MLP neurons of a small language model. Each row is named by its layer, matrix (up: input weights) and neuron, and shows model dimensions 213-404. Each number is 128 + 24 x the weight over its row's rms, rounded and kept within 0 to 255. Numbers have three digits each.
A block is one neuron, or neurons of one layer that tend to fire together. Before each block is what it responds to, as a language model described it from the Wikipedia text at the highest values.

Instrument slot in credits. Position right before or at an instrument name after a musician's dash in album personnel lists (— drums, – trumpet, - percussion), plus music-playing words like plays; weaker on separators in tables and lists.
L9.up749:107092104127153103085100143111161155112120100117103124104079144108131121137142129149137103111111120111122118131125128138052155144183093100114115154087120090111097145127123096147145089133148117095150146137130102162121147108104143152139140115065121134095132118122122155121106126138135181104175132159141076100120131079104168122110121125158141149129169140129135101139160097157177088124157115164158140128117123125120115158150161138128146156149137117128138130125169141094156158144125157164134119115128096150180095165148107118103155159094154133159119099081098145151105104096128102135
L9.up1159:116172125113140153123134102138123101136116088089143150153168140134099116150088151168131132158120141133088103118162101099105129102129118125152105143131109143124159104118154101127139153143144132140144113176119096112126124104152138134152138128139088139107143126131088104137134127175118133127147101184124115151096136147122133082132135119108109142140095139135113140170116075097135131089113133141145120110127084121182142160131128166116111144157080118129102145139112110148113162121091153089157143120102156173127077195082155121116107127101118118108127143151110110091124156131084146160
L9.up1348:134156129161132169131129147154131114127135147129166138124137110116167130197126137115114112155125084133126139113083104150115133171113128105078114148108111108136126123129142148121167136133105111096134112083161143128113133131107126146143163187138114136111115099106095115198118107202152153101143164155098115115091121137097151142099074079174164144144121129154082176070106094176098103131135128128127105134088159122105117127135172107134171112117118097158155123137138131119142115085130154110185119102162104104095123097127155172117120092131144135105066179138097078155121109086150148118
L9.up1660:117131110159139139106142131125127130112124078092154116097109107102134103117130134136124102155146140147112171102105131141095092109147152143167121110118121089131128133113189112131110128157120101108134137130121125124160170110147097127129097131146122144133127131094172138149144095105144182150131159132124104175144136214083102161105151085136115135146111133127171135192157144104116146115139166080162140129112121130119115137066154163103122126086129141106148149146097165127100108108100148173151111135120100147160114179119141132096155125152094142116122116100116106088152137098117125131

Role-noun slot predictor. Fires on the space or dash just before a person's occupation, instrument or role in lists and bios, e.g. "a German' 'geologist", "Ernie Watts -' 'saxophone", "Brazilian' 'rapper".
L12.up0:133146103112118156131140128141108074105128146155097093122159128154097088105121116123134097131150088139137137105155162121138127135099096092170085122155115124107174112114134137087179105087120129148114093099107105129148137092146121137129159150126123150113126115080190133145144125162150094111116110127101129156095141083110134094133115131109127114114137118120151125152137146109110125155127116167105129128118129119133121110163115131093132118125097128126171110156144083145127142127145118108133102145148164165128152139136118071114144113123133127127141102166095192130142103100111142129
L12.up1434:123119110132145127144110152090115152136118101120140086126182125116117124168099097149098165157138084147142157080107148126132081158143123112114127130165148120136134102159118123145097123107110110086155124125130175144140155164136114119138089111090130105118093163102139146110119155138156145116185128132152119145136146122115148075119144125106131121141114122144094088138133156111162096146105078107143089090136076119116104099149133125117155102157102109103140125136156104133125148106136164169127128111145116134123126110128146089099143145104125145141121123134149180140115143095131114158

Mid-number digits and separators. Digits, decimal points, thousands commas and dashes inside multi-digit numbers, mostly in stats or election tables, e.g. 3,425, 41.1, 1918.
L10.up105:093145150147110154123164137160135113139124135103140086113116104106068114112148126172088113132104142154100111121089144126109132120145134094082144179100143164124115093179130098120130119145132106099140103153110156113140189123138139168124139141160113164098157149106164078133114131149116084147174140151080123150112133098162127126109136131101119079117110122119095067144134107135133145100117096100132109124092127145133124117136091156124111117120115179176102126140140125118111157131130091145156143113107088141105088134117147099147136129131125146130110142120139122103148089170149111140
L10.up349:146147109158112150147151146137167179150095097111120120122098115123125135136191103131114138153117100180105104133172090161144113158122097108151099153088119098140130125119133124103126141104171134105082126153110145154119106117138104171113175109126108173153106144137134138151129107106149131126140142157154134131066136162148098105152139102131116093124132093119111109110121166124102137122115131075148150175121147116182125102121110122171117133150154154147145125128144123126121110145122109154166112127116136163132129101148132110121146092077155095132114103086124071148108129099155173110
L10.up537:147137115109128137127128140105118108139096139071130122114118102074107148147144118141140141179124137168124112165106113082112101158091115169165119147130134120111163122119096120163133138101147111131143095110116104088145141082112123135131112156170092185154125109155178124124134183132157115100136140147153117115113120124128145131143147145153183161129082112131132057107146113153139106121117148131131121079125116112108129149090123149128117108158138156106144110142101129075155160198179112152158121154117169135153136115143140100137148107129113141113100114148115103163137119104137131127
L10.up645:104181107093100124117103108162117100154103160097170180109143121109138165131110137141146136102128101122109156149167135167129133108088095133137164112150148114089159103157118137134169112108136157131113134124142148106120118137125121131092123143135096158109101118140152151136131144075146132126120154152127141099176143120189123104109112111150154085103159106099117098106125145112142105105155120128140117098091143113157140149123151115141153109125155130113131094129135157107151097180124152113119109124146113139117168120140127132108090078128132126143100159121120106131100107117135158135
L10.up718:136140082120130091145147149099170073138080130127143117116134160113129144134131135142181176111091119158151150121111133129137093145127146132160135148114112106123132123138166134129135112087142106150107111175098139131147116111163052118081127138129112135148124153096153113130095144134073144114136126105137111138130135138127180076137146109176127110124116161122133132141103171096114105131122171179113135101104121141127167122132118130131098164123102131124134135172163115137145123133137152151119122119127179159137124128175128127151143159113132124111117127135085154171133167143103113076
L10.up1520:116156075109097120134119181152190091143173152094120147119140103134153121127143135104116074105131117125173167139142125078092077161078101143146145159127127105086154105140138125105122132115137131110161105122109132118148128130117113137100121137143112128140144155119167122113140133114154123114152134106178151179123116140147134150142138120134128112153190122130166130119102146123137141105133164145136163125113152128098167086108110095076107096150128137140154120169130154084099141133129125111137140131106143101136166145144104150140076133147092102145126158102078121151117124078140115133
L10.up1593:120124120084112150097149146096148132162104143110126109096141107096084157140119154131169116130099119138145100146115103138092095127101097124148117142136148148085156132149143141089130109121132108145099104148138148117135126130126121146104106120168104139145143117120132094159109153112145103148161151133098177127111152106159109090166168105112151112159129120131162109104111121168107141085129147120139128151104150177133148143076165133114110142103111125167132143143147168159133113170123132146149100142152127150143129126158146092125122154076083146163121123122071141127130117176175138096
L10.up2299:137117133157091106093142117096078126151081116130105160103171123140132146101151117124085123121111130083138109122096089151115067102110090125110130149131096111135171122137159095082176113145154105146131104142087133112188115131119128111125114154153097113144136147124113110119120121115152126118148121169092119144123134119144167132139122110139192115168124110116087080086145120125121169111124115122130113123098125132164155087136175081149113096120167145146133112148155110111160105127136131166132148150146119076129134126124164138119141094160121099137082109114122096111094141082125141133

Credit-list separators. Dashes, colons and parentheses separating a name from a role or label in music personnel lists and infoboxes, e.g. "Jack Hale – trombone", "Instrument: Vocals".
L10.up225:150133097187119137123143125097094121111114169112100107104101105145137094176078103153125126161112107117135164154073136130111079085146111065130154167134148154104196154147146127103126143117124135146122111127131132133134152133099132121105093129157133089134100129110099103136155154146127118114129120139143105097094152188136139130143131114130106139114134137112154148132165108133150136122083138117180145130151115171088103114126130162143122119189124119154161136149159116108114149150129163125128150135144120116193116149078128088095105150115122147107132095113129111114104082108158130131
L10.up706:188132120186116136099133125100130182131113094069118118121137137137124110139125147102058127140109128132129131119097135099112088124129095107123120113098113066141145130150130123072113109171132105185096100128080138161172134130155122139118126106108117150143118124144172126142139144115130149102141100131082117131095126128087102141103087115143123133097149142140148101108196109109103132165119155110134176114126132138143154124129126138145108106179126152101138092185135097114111140138156135176171085124102106088135131135137190106102119110125122148111149137144092089100152121106127145092
L10.up888:137141113112131152137116115132140138093192120103127144151196126128099129144098109117101099170109120152119118126116139141085128166092160122167158131154117108120138131124117130082117077097100108117120070119066151147138138193113146092102098183124098135144139124118104105106134055130128139096155130118121119134125156131163147108122129119135100119126097116113080108100136100152114109143173172122139184133141159140120128138103102140144128080111116170161162147116179101076163121106140156148144114092119094112091120128108141107096136130122105080094142144157126150096164105139128106143
L10.up1293:101109108135151111135119096176166092089152146156121155088141135122142117108143153143153131177185128146110133102102125112105151092124180094130099107133145116149177108152109112113178107130120109118111125113149181143150127144159118150123160130130146116097067118105113115110134166105137198117150107112119133143126152122151119111117082098171091186176099152130137116104170121148108108125160105164092159117131111147119117097127145152152143108130148137117145118132127154140098140101120174091155117117182115159142157113138117161089115165147124125106128123130103149102127108141156105152
L10.up1369:131151115100162127117143101131134109222116131114108099106158104125107146148124106124112097112176094124101074126101127098132103123125141106113088111155147088096186122154092115161147113131125130129136124136138127108119146124149121133141100117153110128143126099121149105159117104115133107121091097119151140109130145148067093130110127181098123162087098152111150123149150079176143148115100114122140152162161123154128121113126135152137141126125132102122182180137184122126126151121118126122123138099140108131105127121128120125080137131113099131096134122100142110100129110089098101074
L10.up1533:111172135143078160086163154122105092100128067138098125122121114150096121138085112111112120157120093145152102097096110141099109113140108101147107122106155153144143081131097099119163119098133105140119128169138082144130095107146165149161132133109134146131147074086163136139143114137110145095126126164090109121114137212094163160119136126140095136130077129159156151122175134175094147134177083142136122115139141144145145146147131186094122107175117103090132131133136167127118120101086212132144101132132142114137137140106146142121133110101123146129089077099097069128160119116120131125
L10.up1765:129156083140127141079159155166168148178120108115109166108095107100161129149117104166142115137118189109137101126106168144145131129125114115137144110140146132109180138148118127147158076135108130133140135103163103102139152136076165140144075118153119143119124106077096116119155127161147125106131103110118115093115143112072155134092118130154162150149151107108084121156111122094149120150127169131123125150191117112113153134082158106097140123125107154134152107146111112092116152131119127141173109146132127165131106147111136099147104145104160105146129057134152090127116149149119134150
L10.up1860:075132135161149124101131153130073124145148127160115170148130106157122075155152084151126119193132151168109140136140068092120101130108120096161109141129134100128183124131165137117149149151126168144132127120120123144146134117078146109065083118149092073111142139120113144137140150137109114108171146155133129123104129133091157161120100166129128159131111131154165143161130084093110134122116099171138104110123112151118176121137145125156133163150111107131089152107141122129139157088118144116176131104117111129135143169094157168096160084105094130122118123132180103073119158173169105093

Numeral onset tokens. First digits of numbers, especially day numbers after "On" in dates (On 1 April, On 27 July), plus digits inside years and spaces or punctuation just before a number.
L12.up110:130146121145112100113152124140134126109092158130109103133114152115136139148120169153119156110086135145142110102113130151155162102136146135129076127116082154125139088148148148155079135174178132137086118183125120079118132178103106096109130124120096095116171158135116147106115147096133088107133157134113117138141092112175103085121147158097126106111097108140139114103115098114119110126137131156144114133093113190155136147148125122088107103100134143105141136112092118130119132139128122160157112108186145117104132119146163153134128171129142137129122104137085147147141145126123131107
L12.up2149:141165103100153125147137150099092150142127158154141097133125126122087154122124124085133103167109123154119143168102104114134167127063075103129104109113074128109140137170129159153093144120114146123114163166133126076132122171075106112081152129124121128169121110130135117124170140083148135145123066124112158112100101144207100089128123104150124100144156095103127138127094130098151116108100142101109164120107135139186123144120123104115114146112075171140132151101091112138119109127155115092118136167153177132156150152161145101128151160121146119110070105112114122137140123101113127113